Weights of a small transformer language model.
Architecture: LayerNorm before each block, learned positions, biases, tied embeddings.
MLP neurons of a small language model. Each row is named by its layer, matrix (down: output weights) and neuron, and shows model dimensions 661-852. Each number is 500 + 40 x the weight over its row's rms, rounded and kept within 0 to 999. Numbers have three digits each.
A block is one neuron, or neurons of one layer that tend to fire together. After each block is what it responds to, as a language model described it from the Wikipedia text at the highest values.

L2.down88:531493499527511561573444500507492491476501474462539510547532496481485543569447501486510529488507475546562508491561481558527504496473513501439579507534495435472448415432458505549485539540446495499544508535458536499521547557521486567548530504539516501454434508580487534442500578492495507497555461510510509496502457495534522449484454527482467515498526488549498501502537481504503472446533543461445523473481539430487512555443562539569543500498477494567463527529481491477451417488515438462428447428510501602478441463517467549557536505502472544507540448485478524551582500449483462567
L2.down1215:500466477410409477495493544485525466599547523487520464453504471542459497441476514467559521411492481441500420541443477596450551496485467449507509529550438518527450532603529545503491497527514512475445497482519499558456490500489530500471558534449510476506489581555415480488497557446472561506549523493542556528577607560456536469482526504498437447539496517525482471422440598487513498472509501458457437492501529485532483459555534535544474407482483447570471482521496455542556455449500426541462455533499484523514515533576470553519498471559516455479483486491493482476504495495485476506
L2.down1356:490548566465495545456545492523441515468458557474553556509496531518480564557493463481436451493525478488490508457527509429537436532498538563555475460490489454534478504512497521521508542515523498515479502561503505501536485441546451490517496551542514495548522500517537574487527448450523434421493526524529431498441495434552485410493443477517439525568539551473454457516464500488496459396516490535443489495522455555465567473603513432448489433536503487565460506425489538499496543486490517432475495420473479566515496482490488513454529507509439501465449551526488487423440507427489502491
L2.down1858:520482480504509525530544495493526514440468442450545427506510519511494482555507457593600487584489495487456569500513457494465533520545482456494455475571500450485480421577499525515504503533486451492520500451557521580502558529530486434591450496528535486518483489466445501529468501463576508490488456484496508469610550473560468589499567557486519511503478519463491557468481513497493513465453459550454501505511498449444468540445464512519422433562552523444500492533433473518546495523485488495448488526490480507471493529520532559517478481482475551455624483592468506483549466567532489583
L2.down2327:472513504553480562527523498545472463554526570508537465419503470467516434469514494572550500534556547498502540420497533485507519399553413564521536494477459483521472452495505493536510395508489443494530490524547553571494493535509447466525394534470487529536471485480472509521458437485517598442525481582505558521568541478477477428523508515468541461624505467485496472515411523434460540526552476481493550495517531514460463401486549538525475504467536525505475467517580497506627509521494465582486547520508526565474486505505534565495460446515471548460469478491466572455548481413515497520
L2.down2509:534511473491474514503507505477453488489444493428595478479480392517469534449508535537508477478465486431530497485519507476466521467554473518488512503511493485576581480493563474541414521526479543529500521442490510513527545557504523502557488476475509422436558531532496471473549479479506527495584447606468452477498445479522516510476507513542459485546551495483552500496516396529463533608530449420505500507492464551487465498477436539454470528439517472480551507549501509477442484465500491432540472595465471526473530511496479464514501528512493472482554515541493449492555582538531529576
L2.down2872:592454474557510539509494498533451570480512524500528459487532527533448549494499515498547520477536550493516428581487436532502500559493444554526511519549558456522486496457395494506529547484526464563551450509468492530475493454552459472609517496512493519533527582530503473529475522552501519466538483508526444403552535512460479458476459457533554567472524505449436483477501513489458606486534481483448492467565522547506532439491624540489472468436473514490471505572547508551515500464479483511542514499535480491434428468501481518425539552505445465468514464525487529523475493513488526542
L2.down3184:505533454520555512534526526500547485534479472506454542600485516408442526572536510487521483549475528484534497463537511444504498459449513469480494500468530465536441446512496588526503531494491473389489470423566471535479523541508530496519524458459439488480460498564462530508491514532575534450484523510492468477572445548518421486500512482490584552499515522456503546470472520419543512528514523491504466576498486486513476558540487512521513519508449522434466415477521549470490492389511511509508441509493459503477490499447573450518506495544465525527529532435490514518542472559474502596
Description: Aggregate statistic headers. Words naming a summary statistic, often in table headers or row labels and sports or census statistics, such as total, average, record.

L3.down100:515477583514482465493483477521538494529525499510480474478468514526580477465507558496445464535553558553463495534503429462549565482535519515552542556521520481575553529473562528526553558543568549511589561482555473476518555546488541530439524574432564454513463506501535481562508563527465442472496517477438537468481487466512510445506490473500469485476495550534494461500517535471431500542532452422424493517426532516469504489578553481489526482559503535556505497477521479488447548498571495562491596449456470451525548532587450467441576542437452466494476434440562544496541435486422465453
L3.down394:514491438516507408427494427455499502420464504509526506463536549541540440513457578501473388529496526499473523525500522467413493493492447514465487529514520441508555508554464454509527459468486549454545536502441518497405590488513502505574499565541496461483458492533499484517468518482537526539551551546534533433482517510532552494504474455556495469437471515434533500511544479481519387428524554419442456524565515543572504494524480517514483545488565508520451544505591504515486463515468476488531532477500497561453504516531488482489531550542519472471553564486548405428484499476556449452
L3.down1299:476487501468480528473475533487509460555531481485527559508478506427460488538568506504483522487476472549573491451523483566486498534512471545494536499605478541488506501442551557583493530501413553456442599522580476453501565445560530498492487506495534503589471436549584548450528487515392523507546527447506477480540494484576488557482497560514489564540437460510494482487468496493505444490574568532456529467523516507533410477464508484518565486556466476501505427435482480562567497540486493507490486478497496468506461473598479520442566510495529478549526498496449494560474467453540487520
L3.down1546:495507487448543473466477469499598494496548491517547430527427467476464499555466478510492489519551457536415514497543471429510503486549438499539521492553514523510445530493496551499559452540490540458497488517478503527501501466481541566493450563512520475425494519469513453500437534531437498618508481548455513484484515595480495397519531571492487484478523530509456511442586543458389546524605511480429552522523472551535496475464530557490534509450475421534492453471512501503523528467577595510528476492426522475514569607482510515469545487534502518461618473454470474510479517549462449460
L3.down1732:488547564583574526485490512508462546480419452551477478547483524502466513575455506533497509479497511480551580502415513455497522444511572499506590495544525492494427505478487474465402523531576489477517461493426462535518555477488492484529467428515522456471553550564534452522477526470464528512476551491500500536545469565520555509444539484546494599515550445506493462528514420459515497605536519450462422517493449531486543473496517540454463511534507387391491512498502469511555460448511477464479428521465476486507558477551488534511568504448394456537518500530520511462560534460497481538
L3.down2266:425434491540405565577536455465536432507469497602482589480501484471424527484512503479485482530462511518499424542521483559477492441514575572582447561505483528467499524494497460463450421448581542587513511483473501512492523569511472501509505574539508484467499483554523511478457532575486523520522455459450441537421526611604469579479440466537477473496505557494496498491489497514455489580478485528513516466527522520491433491563535519525529511457515430497536568522536501487443534493488518416497500435493431489563472526537522454493502417503456512537505548518544472477468501493451531449
L3.down2885:482481522449528504466572502430504509525507533483538496449525603503487452484453501516553576507516492489502476528503451553456496493524447546461473500509481531534541464490481506540478461538486521508470514476496527466542561553463489543503472499519502427486507523586433507474514460556430555488487407524496511524501570427508500415548515515525474420494482529470511539491508461462529533483522554534434511459475502467559539405504390544513543506525418425498464436564517535474455614549514496497575511537494485488575445535541487469547487497430547499468511495531494433516501438454437499517
L3.down3164:603489567550423436496448502474532493480570530489531572570476597496552439540480579539577485519438510460522520529483417531459436462567583475462476528514515491477451543451580481477451461475495466482535473477499460495468460478561450511451529541524474508524492540551571513522488418575484509516527537510446491531537554546527481511471481507434555522464432462474441537548603475514489519505407493477492498547559427532496555520490508534509562544579566477445460520524516473475548479543458493509441543509564524550461515474490476466544471462563513492596560536518572519493409472472492492450
Description: Word-initial Or pieces. First pieces of words, mostly Or starting names (Oradea, Orinoco, Orkney, Orcs) and similar r-syllables (Bur, sur, cer), often after headings or table bars.

L3.down703:452525447564559417508453621484472488471580524520489553516498516525493481501490478430437490564483525511553477447469534432505484522522416461539520520562472557530501568469484500556486403571523444519511473538534529508462524570510519519525535490498498517447494486514485471487455508576507482571544499553579555494491529560513450490519478472551501489461456509496532575517463430529537580444465559488492576577471498512561516551542500582526589497470517444550486480484554513585582407498577543511504509480472506465588509587443474460496488425511496545545551544597442484521472411510523523566
L3.down1274:523573515469486523522506546494493511547541529608404491541551468541536465514510527508443572513497481531508453449555480515508506524530508539483491478525438523437568512465567617536526504527549460505556530454518469426497483545532510470461517543532433482544460454536538447478539482487527519590535513482451486531497477500471491507495443490512493537405512419566483528488459528530413456496430462456438461411370525504476575450514503489576585493465473537494482510474499479512478534525463544559527484463482468518547574471552492463429501449499453530463512537485426446589461515511477518483
L3.down1988:427471444483526503505522510494470542450479504480477489475479515455516563490453501533513454428430570533514523507460490521498494470463462528580524532496582495514511517502534530506460490493471464446473538468559532498501552511566559460587462587434430531469464565541489528531416538522528536512546510414423539531494528552452435478410461497462545507476536497473506446470503534502568486529486526449551508484495455511507456521599485519505533468466470509544527528453532493430508525521451503601441484476571535524523485551477546507497511493489471544610573598468473539549451523567501562508
L3.down2344:558522523477530478478505540392510451448518574496506593559526459487447466568552463486438475554545563491456433469495519482550520537509464541481511519576544514514499528544456505525432500518519546473568534499518519566434487525478510471434439491536510527557425498496473462449562495485483512510497477502471559510443532465409483491462469431540464489490418470479503493556438461465500521510430504489487533472356428518433588519477496555510475492462461557531479516454486515514516484511537484464450541523554432492554464499514525491438489488522500526490479479482485525575495414525489592542
L3.down2359:516494490486496548515635504568425471533495571507470520492482498545494572392535474473572572522529535515499516504524511571558474601551504468489543514524445546528517517528544448445482485512528540505462523456532476565469499494461571479477579455498471494498439535553560447427508522523477475532522478474524475475519556521487488573488403468492521521457479448469480609540577466492438474500516463513494485478459490460524547473497498483448506508489553534480494464507479474510516446482492515527420532405470434592507489497469503499481462522484571541526523493493538538559429458514483470450
L3.down2486:455598505493510537476470501525460470460453487496548549563545494520522531534501528510392487508504547492465520435423517517546522536528518535553466431512500503529526514544482493510495498480482479360484504448570548446436557486458511518469452460479490576456486555582591507448542585524499444522498528436495476467447493498487540508462533530494534509527511546527504579525438531491512480523425459523501475514519534491496436403446541568486474491524494531565487508518539465519558587430552429459435448531543445534539498536506523469501550453506529452500480490437469503499469542464518500508
L3.down2589:440531455473484432458493507521446510458484530504502485545490592473585560541519475496480454602515517460534497470373433428538442519498461484501471514525515449518450525520575501523486558557504520500559498425566514493513498531508491507464493415522513441459485559469486527462516568551546446548488469524557513603514531517444514445480554494505586476513426493481474466597508479537496517513556482502442543481472505507545502470538490486528425444518486493513465576555449487564509484582565534557496468514614504504546503519490465484517448480529460582579484451532481498466464475567531492552
L3.down2766:519447463533520441435495524453453580532490546470513531579529453557567597521477475515483508538523531501418474461514460462596492450466466511511561474535485530555533551508540510560514500534495517510485467471494470500454534551539436516472445489537443458522519583492601503570441484544525505528468537507525560511405496542460444512451481490489512444519450491503556473505519457475496505481414479506525495420499532524497536452542491561559474557474509456558539531429586487472502501484519557517487459423557468482560517481583509496547473457574500533486551525464510468462550476454497579514
Description: Article's main subject noun. Generic head nouns after "the" that refer back to the article's main topic, like the song, the temple, the project, the event, also "it".

L2.down622:501434561446494484565482454487591535541485486516489466418497446476564529550600432458548527493452484483482457439510495456504574487520455441492463492427498529540493462585500526512517496490578518489511504528462522476480502413529495507515399462561528497602434503529560456563513547534517554560485543495465526412535521493506477466533464485483534517456459553443558494514442542497421579500541470488403515479469502547545480522464563509503515558444564469519443483440538470510557476530575489435416542448445497474486446516489504501465495370479531504503578554497491528462594470536549492493
L2.down923:488491479475525469490505518548434489526503501474502536495535477491526528521503570510481496504501522417511506505480488507462465525484405468466436523469495523492563551466491478465573465481538475527541466498566491506421520522537493476527434513535482577535440482550470542517463556444516502444484465482436494395496522486489488486461501465541381536478500505504478583519548494432568533477465516518445505512458591521527471512564519475474543482488508518511468459490454529438465533484456530505450517538496434559533515529573504520557493428593525417473522592492498478526487439531421494460
L2.down1164:449466432526503555416569549544441498529491540451514508510517482397497511520500527542521493555496437495586467501553503478438520510460488488520548466494568544484507501444511517472501514566481552567485498452510554461478517483542482569494509470561532511449525550476461429416557484477496502451519558531473557415515529529464550488528497518489494465518474537496500545506466529514524495545542507445571545510526518473430413475512517458480479506479496515488454457514482486535443524450478502514557557565445570478495570466513482500485496509455544436460510445502490436494486537492525549506
L2.down1468:527458480482470529400533593439466505534460573511534521447523601451457465497442487512476486526523546460529474510510475473551493488524530506451459563486473511450535493531515450527545406456367514563503471511539501434520525450555431505484509513483528460483522561452467510500478458469525444478583599507433568482449509484474509497548451536449458539473518527474476533475479529510523492481444514529454544472538515534518432502581421474505564431458483503504436485501516479508498577449480499517465524527442368552492546511505552522584500454551507539464499556458404532490489474506518478470
L2.down1601:468535505473490488493464471433457510474416484559558595482496472490549461523550462455486507448480521442502494479510574488567533519479524620454459517505520493513507519505358504564433435534520524553553519510486578501535450476556547490439513525406411527442560507482525431564532526471481545494487504534530598429474544452487463504435504473508541532503510414432456503455466509461528507422510457523501510524515545544510432553569486510460439515540532555457534545431507488548492480479517515442491502480519483487508469468507500449451468455514496483501556486449489448461550454499578493485
L2.down1699:528489502539544451477509474466470499597527481455548542551459449497557450496530499541602461535515522453424537544490495465510491478468511520503430471513499515462481528505530509479504507537453460538467540524577484486507483454504474485511493505502509487426500500449498416445493540522432461484548522504484545460494575539430532429528543426570543511504509560459507472471584574550520493433459561552500552446541468459533514548499524470517480485518491527545533468479532580464405471506420507460533432533418431493522493525483548491439471460492459531620538413508442512497530433564487499487
L2.down2613:522540503423571520479533384511470518463529462483513473441506496476566497521466483490514511526497476529469547532452487553451531536528477550488582530497536564480494509480499519512452494455499482515540479495568495498547503508450573524443483494472441523453559475513455485442466489596531433525477527433472430485542497465516513552487590470474469477488468457440496577481541552503534445531500465480524512511498504509523527455514469534563489451471623520523486493512522481449506511543451532503511468594503413523543457508589494512564466466518518499505584496454462468517497418485567543470
L2.down3019:524505503481562547476450486462507489537550420529483468559486475492523547490534448502521484494503448498513431458481455497517483501542568467480460530468490519518529502490493531540467486495487491513529513496490473449531504526451480495504458469554510455416526542497573489451493453510563510496581456564527415515413543448527495455497472525483465526478463494487503570525543536527404429529476581496491542495523499466502528530445481471482540545529489471496485501499487439542489475546513483514525448566526548507543561510468484555554504489500505530473595532503494574442443499521511553495
Description: Mid-word "ur" fragments. Word-piece "ur" (and some "ri") inside foreign proper names and taxa, like Kashipur, Kuala Lumpur, Acanthurus, Taimuraz; also other name pieces, such as Suribachi.

L4.down2505:452512530509564531546491593523537509483466508502575549541526504548507561489510456563504502544495493452537529409487520470531468471556486536494536582559500487515510529510494495481515496447509549515438523437496474545532466568535450514465502432421456500481518458536513428441560522555439549474483520494511527444503516460510453470554532531542473511566525524479493534500544614508590533514510448562432517477568520496522519476514528496486457451490418488543464423462484465478515489498485450476497416394457517520406467536430520508417457458549464440467489532510494464469550530548520523549
Description: Measured-quantity nouns. Nouns naming a quantity whose figure usually follows, such as weight, cost, speed, salary, resolution, often before "of", "at" or "is"; also "record" or "Legend" in section headings.

L4.down1397:533459502533463534501517565460490491481547445488549513534542529490430538521468466522585489492532475461497544458505466557459497519495449511480566535543533582518557467520492504530494506540488578515433514452448480483470547493435467605543524508522472511469552526470564458495467577501535541491478504557452489465485451535500476571514464463453533476517495511525439594478475480483432463493508509494446519549547526526477518551539441467543492511444579540495478506438435532451428418486454485565539523490488525467535453499457492470489474462502398542485514543511516484486561517587559577489
Description: Mid-name syllable pieces. Second subword piece of foreign or transliterated proper nouns, especially "ur" and "al", such as Q-ur-anic, L-ur-gan, Al-Hil-al, Kh-ur-asan; weaker on scattered common words.

L3.down21:508569506481572560497509524474465498526591507489453517538526496508454474495493445530512471499451435494452486473449499499488470472463487519556456524495484510503506520497547503483516453490479493499558501483579472445455466507556458547530501496561519440475415467483501468469526518520503439513486515531514467396472532458498551470496547489493516432533520417571496507532594494546545447503532464543512532386477521555486478499514513548462460505543509540590496539476488515447555519537457546477502520400428543483522461520412560467517537448459546481515511471448470491531491498522521522485
L3.down124:492519492500493548485461504448547532540465483504470456468513530541525504532501462570523530529491459516456526473527487465537549437430542551558457510417476454471527510451528535485476451588527525506453538495464544461444466483538534472485479475503472441562546523475496450544470531437483576551526471528451512541494566479460529465488545471542563487529535517503440518555588477539472513519555509512453504468513468512504515461543409463577482489532498448431503494495431483391425426525498484617483450489439501518616481433492545412476496503444541413507553458464537487508469543468565426534
L3.down377:439508603503476496490533523524537533445486430477566548489497530443522554485534590448471497481448495491517485534420490494516417466463479446481450479508528481496482440520529529425521574461484459540538454493451548418517545455505515501501519469514493479543465488488452496502544576487534544484460582487479554448543526513465457481574512491504552517444409444530473529513471614514513524444499518523475548489449518462446512502469500484600549440492517416494564560480487516493467471500527500465543570439471518486538450450563542523430498479549468485505507475511471506528537474484543479539
L3.down1382:459503537465491556532466581480546440529541551438460530482505490463424519541526525526479489497418444569528514495473496481489444468489523451538517506494527548576517483543480499422501511443545533526562520564477580473463449479528466534584540486526484522529431526522528489514533547611497608502490526469563488557501479567557484388481478472501521539424472455482423501438544506518506418494470481510488507438498460526474570519475536550509524528550526531470557505518513475551524442452552458400566510549525505531484492542496455482445490458464501470503434515584474498543586510489522481468
L3.down1762:490495478476480539493569541470503455478476521507500476540470479483550462541519493479446479441495476527478492494465508468436419512550468493514452481501545506481531524433499463523481536475469520429540447453535490460517472556591430522503463449549543460490529521484544529554509637503446504523475521544472485514573539560478445494517465510465498468540424487453541465520472482590520511474534528405509499510489518459504482494440509483482463483484479497445410467567496528449483460492630499552479491454487474431451460517462434506468509546412483575486447524547438489572535438541465521507
L3.down2180:510605532469564506465450470468525490496420437498528537577527533528458471578448473475517519544545456459513543518496478534550498501486476595482475463472564462535471499471500485447451583562553466500494550505537477464519477472532525519500483388486521430425471473532561520524506551541521582476531407516491516565434541529518480515533530498467502504511508365480483465489525529482516465527542519465557492471525570489460510592493505546567497503557547547471485503509468515450488533523544491492486518487501467508451502476607437559523469472416505399454470542551459521531444432478478481484
L3.down2255:517470592496503548538492543551540478521513468476470459523492467489538545537472490441444442438501449523457478513481483568466526482484453570504442520530480544490493526478482510536450540542554548516428528543520518451493438474557469482482535454566464458508534529518612483517487546543530473480537441506427517471474536520503498465427558485556553460484424541568565451555481469386495478533460530454511519597438471445439497588447461473504495574469535528502466557553526434539427514469522508483543487464502497483516486544467451465496574489489478514493458495511483435535539518545553503499
L3.down2631:522447456482575528508580491444472573541514487551471463467502506472500489413514449497522486505497500574477468474518464515476526537520530418539519613517457496500499527474456597525457473430485515525560522506495465512488555550470515419528502517498550470516491511479468522489426489516454478536556467496491471469410535457519514496466559483465554566424461499494513554566444510537454498437508502462471519426436512539512488498475483495525514504497483494528512472435423454498521497499446521469407467488496547496443530584506444545462412432537522538531475514426491447532531498542481512589
Description: Verb right after subject. The first verb or auxiliary right after a subject pronoun, relative pronoun or noun subject, often inside a clause: he could, which would, it were.

L4.down2805:557456476444517538508592512511518503439498517462464529543519499503512391481524483467522531440490472467520492501550527523464424450484450579494516446513505610530485510504540473454457463473519586582452480479521495480517507488500419506545544507463479504470475449549537458555454465556505445485510505562472527465586516532517470541497565503555558441560469518525575525547509540500514523535507531499481518500511573478522513549426476488493530522485518489555507508563511458533535522505472525473521465454422520522470494430481468448443538438461469528502509495451531470541464561528524489503
Description: Modal verbs before infinitives. Modal or auxiliary verbs and infinitive "to" that expect a bare verb next, e.g. would, must, could, may. Also weak on word-initial fragments like W(ould), H(el)p, W(ild).

L2.down896:456491481625552494574513465553470477560558439504466538540545502524500473468402476515461482529432564519462520480539498570561502493498548501491421522481468530527476452408512509421502492521572461481543485417524496489484526502497451506519483494402467523502442501458546479528559485535518526484430475461495490421449515496483549489438491506487563565498517488536502513496482532507559515471467525548526513539465509436472539512464551476459557451447499581451543539485484519527542503546532456490522505432531480477536486516568457525485548505490475512538504523446560489501530482539477433524
L2.down1731:523488493476467497546477474499527512531468480516522456465561456517452483486525448529524528520532542466499462452492449514580549506484507489451511534468537512454557542472494548528508513498606530565552553534498448404500489523518492550533449537523475520492541521457594506445448519475503485513486509479537523504484497486496526512457548492499456492419503457457472447517493478514445447528507508465460389531421532478501463503450478494481557496518564459486475431541445401505471503505499453513403453428468536520502475550412484467414438550445473453513508464472512442494521467500465546530
L2.down2032:476508522526479525564486490496543464568483549461429484542413464487423452504455456518509494508510472472491493525494450563568522463505421512503567505594529545503531532500503529469477544505499509495408446531485527517568532440557496592445473527507471450467490479605536494454444527513497508505448551430534518508456554454511528488490380492553533530541528507435498497484546479492510461489475489528532509507505454438460480468427555487475530444482442432468438545499454506563544489436484493542510509524496506490510482533499516484462468512444481507519451572513513463510529478462471525532
L2.down2195:522501531556552502532484582507442442526533485489520505543476550431467516447516464527493528562513517501503505487487502439540499569483471516493551506478518451455477517480453516479500487438581489502458595489481539396509548532497522500501514510449556498516466562531497433528469495496449466529501566497461506482467456462512508555497522471522528464453502549488535514450483485517469459552517532505526485558494465491507503487420553471531556539470507542454523481524451469499448559431480582483492518557490581513503496519528507559508501424381497572469524539487484488523510532452574479550
L2.down2270:507530466549498540587594522497474548483480445421506492557527524541492461521488476525579446490496422495503494478511538496494584445476418494455531524497470459480459485534457531511452544449588460501514521471473520495528500429487546505481482512492459425472522534501562527550458457515491443575497555504441538478472503479530514540555470530482483517483505502521488526532499576504470460477548512425445529485497459475588449562488464504516487525477513524507509482512484489539454492537496450553476443509537570460479468518482518476513482532553487519527600513576518525572523529490551496523
L2.down2652:495474511486572507527595464539478466513449535500555545524444578494494453524418435489497490497470483428550459523500571508543526532436500522592462502492424514478559567519499547586503490423563548441493603477500523493504457527492468501479531489502514540438543479498574466522456557491478431494470506478514488525493501444590483418482476485464475550450447479518452495506508465540464622478520408487460563498470535407500541562503509467517450519411489488506479520542468449571495433411548522521411450500541503491546481524556537466443526510479514513479488521486504516500546470568504458498
L2.down2914:503521517513452503520559467460541515530442442517441538559507467557449526518501467493500444464480493502466524500542511544490537502470476455520499501470527504469558481576548563514496478435477526496504561473451395465494493481546470451526584533529469441508507543470583398483513542487558565480532501521408519514496537527447529504492496490515469590543523435493493499547485522554486486555513454335507529516501499516457462516464600571453473490424487559501553437517502445573491500494492556506449507501492475455502516533532467512484507467501462440514511420536538419472479566519546465550
L2.down2927:494465493483508512482612465535478451448450546437520496552436487458560557522510582503440518535495442472440506519493461549494473491532484474614504437487512567497481550487498553529474546535488476523498499469459476505435448504527522504388548476418508494477483519491570456550481569478523539572531454473612498439537487553572436480491504497485532564599576538416493537492451482484461534514457372505550521564473407465493508468491531502470487448487582420499474520499483491494514534517509494513532542415557485511534485552513467481465526449383543456527533486525484533476483554485506492499
Description: Auxiliary and modal verbs. Auxiliaries and modals right after a subject or "but"/"therefore" that take a following verb or "not", such as did, does, can, would; also do-pieces like Doors, Outdoors.

L2.down460:474467548486496483542470546409480477486428481488535585462489439471536506487465467509484530476515513500581497552488540545516498479508442497522527435486417554503503469488509519495535509486526525441508494513525449505458489567442550489446458423549464511489516456535427487550525493468577430561457460491531507563557566501475578579550420514493467500533536483541552472464553484498492509493512550543477545458498519484472584617509560541511472543497580537463515456491563506518491515517481468524533494399478509411513523453460553484489504525493457488450484496555440488500525522499554555440
L2.down463:450514468444515507452495528509472433468575493521580513532526518518536540494459568510494482545523512483477474504481558457538460504487457512564479518522491518446488531551475474487464483557485468467465447586535486482455473415465457491416509588477449474518454534503476463444576544576500533570521520489508459499513509525540529534522518418491560470521517501521467499465526550475484537507524525438549547467499614527530565511551507544562526507528479477500512515529514533588366469503549452511467456440482477441527444526477536431549551500489535468528539399480527535545487517491457485558
L2.down734:548493588526582538524484560502499490401495456538546499435521580502504581512551416488493503446483530467500490504555530511551517440487512528430487503488465525490528481500498447507556602489412494492470464496483496536542486517498519505476434572484477568467436480520505469536484440509469435520437525489535504497537548468475449452487463422491508433488512496483513464474466501485445539568493529433520567512588538512438514473516521522516453498521487584460541491454537482447485456434498557540491533557499539497499553482506473520445549438484473456476553499515491489539530446535577532492
L2.down1670:493539462475505434459458495556473480488515527455508504559492479461501475525515534452439498476562457571475463454507511545525488514514496481419518496463465543496513515462495503533559489484521522462576492536582484504423524539556475480552481526462490475513484432560530467551524489504482514518475597513494428579467540589573424480524480514490436447498450528502537486502545532509453524455525490544452525487549480524566554502481539422490529515572498592507501427440532481572498546434502506498468451547541502446485508487556449607521499484519544491477562609491554509519469504570546550491
L2.down1911:440420518521524588440454499476510491510449461543524524531490506486580533500410454514507576472492555440484517432485494424535592489461511523458463484426516516421458541465479499606467478462468497470522499480478522467489496506516539437485508440521519509502516547502487542557538507522504477486492432510442563583512542419426496488470443508456474514546516500525502446505476488509408542574481585559573538457609502490547522531596538596459529451495492534487505476515525537466512480454573472543493534458458593528537422487423531472533457444524471571537488516519513491464530489472565530515
L2.down1943:457482502522582515465528463509462497494472490515527551483581479505548560502461519566471529555491540536449449507472530514531558515467490509515489409507472511517439539610536548491437505581594490483476488437529488475456479498487478534497489456483559498512471560517578548534486528505584519545474526503473495448423457510474512478474420497565576539444540462431569495401437506505499457484423505492520484492511531490476500540496519488505540439451492456478503562501550457503498501567508397516466475524544577505511514572516503453511470485470498476479542532501475501479512539538499557507
L2.down2277:478511508526494570531476452501440468471539461575513488564604503458434559445518469487505483474519516571528508520502495537488424447495559529479467399467500466496453509461437522484472499446587489474498499453476516385539535495513494529447504504474480479563538527592574455500501487538460518528514535513512523532534502471503404480562468438530516474425502530518508483504431525569520477562498545449474511516538457504457482498524496498534548494450459512496459493453562502599517530564516504472418550496474568504498456516552491542513521516553500582505442519527493494568536457525499491483
L2.down3363:553462564535513542484514478434509496495538494493494538534530531508483591513608419476517471551546510472473562505491487551539484507530477567592515485481557521490492546525563537535471407515543417561494526417470452518488499470521496475552467509552439479448528525489531570574486532521477471543478514442464495498537428464501545544619577579506555496480476486516389518488499495506538580524465506501460466432402503519506483503484419496437498523532513510503486490533495554489527471458433531576587494541549498460466545492456486519521539533526471495546472536516458439508558474497498571478
Description: Anaphoric generic nouns. Generic nouns standing for an entity already named in context, usually after "the" or a possessive, such as country, film, group, team, and director.

L3.down337:487494506523551510599534488473506461495422536445504455493486445436538485577451442500506486523476473553498526528401479486507473479480507505459573472535501458502558521489527523435461466552487519445514444485577582489496442441463482502491405495401450486490485539558428616434553524470489506517574452495489557532462488460500519466514510468549516506517553458473469471462414550440543540529481511525495476531473480455508505415498473512505547483539528566537518571531504497447514469503516520491508505502408577502466473496502558463471442468551468472512496541484444482485500423433477526527
L3.down469:467549510458491505502602506444442527522537544544593538522496507502466499486524450461554498472533472483516433466461492532485542508460445494485466512537478497468478515487455546521505518526560535504525486503454529508498478533484508498512507481476486396544519527510496519543504472520474465475480524587480479488479477457500457469445442600479533441481562410514522477487539545489465519443474476499520570535482541497478480498482448453509574507485515480443476534511528537508527485521495498563562475471466520579571427601530482456366521488534504520451466485496513475484565494476503527477
L3.down794:504552544445508521562566502492524567546481502462505530450490518532491586527502442563520478554532433542524524538477534466524464436462535534475564541537557480503532543491548531479482482566539473476436498531507505489529498417465547511588502501554453441432507561526465499556547528460487558406529444460541443494507459457528403511459495497462419496520455487501456508436509484424542497505514560463541501537435505524443516494510538533578404509503495520471452489558393479507456522428551479562482452516538523470479569523442505582461512522506526500465478407532491551488459512539508499490
L3.down798:423539555481526450542524507549478535526534451559490496510510498519478449522461509505461500516513444531467497478527537488533499490570501548446508586517491511545489532477454481479490487517531532516489505467523483386475536446430562498561545524487521515467467430530472562506480595477577502463529494454541486504458511451482560455518477468534535461531539547387496564466550497487408511506551531557524473427471529462545444499491450472501529548514536501522468480559534489456611539512532528426529495556452527454508470489481529522430473551485528554555558469508448473489508490475549482506
L3.down1527:458500504554475462497549498450562480495470406491431513505507468508505523539521512501470577501499407553484559546523491555447525541441456438438473501561559465596438447532470469504471469521568543467470535555526484507478477484521460488575426483497521415492480434466501511502455507495471532510522461512507488565516462557528486429500529481541560504474508540473546578536504531495433524456492426488543473441494499468518484456423514452506548553502464574510499490531575499475487580535528450514538575474523502525518446480507490507555504516440466511419497440450502435492554513505490481479
L3.down1760:635495515478489540495552554498516481538459485434537498508566431477494484425503600539513476532492473480456515511471444526511501553488472469494403520505576500498503471524492428489625515530465480443499527481494502528438459496524457545543503509504523489560505500513472582430603540472492418538504450461439484580467497492457416448521510458543452541517530480492505507500447584567508506469384465489534458552519509524493480523568572450486477525439532527511475525518515427441473494435484547472463425545446467516485543518458541572553513499516483515472500492458507534464533567491521440518
L3.down2322:440536537510530512531541461482446505441494582480583496554482495527522537506505506476498517554549507475562521496442542485452471424508482543555417500456439505472394504523474537517628421560557509505550590473537488528513500469517496467513385524471449504515521505538496521483543564492450517498446520491553507516451490461508541505512536476514615473462504534495417484497447560390580454538502520483489534415557495466519483507504517522533538488515524551487505501493458530501446443590482524528467545503499484449502515486546518576446451537518490436466415508491461475554561476464548532531
L3.down3334:451392521523516585541512508477468554534436477471545536569542487481515498456465479489514479475535530554594500513420533570441524513498461555537523498586538514505479465557468527507538510457532481530493594450426526492489536530508526482474561497473431534526504508498529484522520447501488508472520507550503505453456460555521444573436426508560480509534492476529453498484498541484537460574494594578518456559509439511532520510532420526577479531563463567561530553523532559458463546519508493513542475468545533504508420555423512468455520468487434494541451544523541502452485508492515500484
Description: Table totals and units. "Total" as a final table column header or an infobox "• Total:" row, plus units (m, ft, km, /sq) and "such" before "as".

L4.down3228:530507480503438518556510558405531418498478495454562510509485535542545496454503495541507502511527506558453519456538492482534507420479552503484528545588513474517561573463469490515430495571455553600455528500494446540467575451481547488525509504475519445499473428505551539453489467472482529538488425530537524493519508456476439476567572396468475474478499494531501520463501447415482491534586482472509471493479458442523533486515464512518484514566526537483444389495436530469525357572535486433453472557522548511500490502569498565579525516460499555502490488470541526512541472555503547543
Description: Definite anaphoric head nouns. Common nouns right after "the" or a possessive that refer back to something already introduced, such as the team, the community, the season.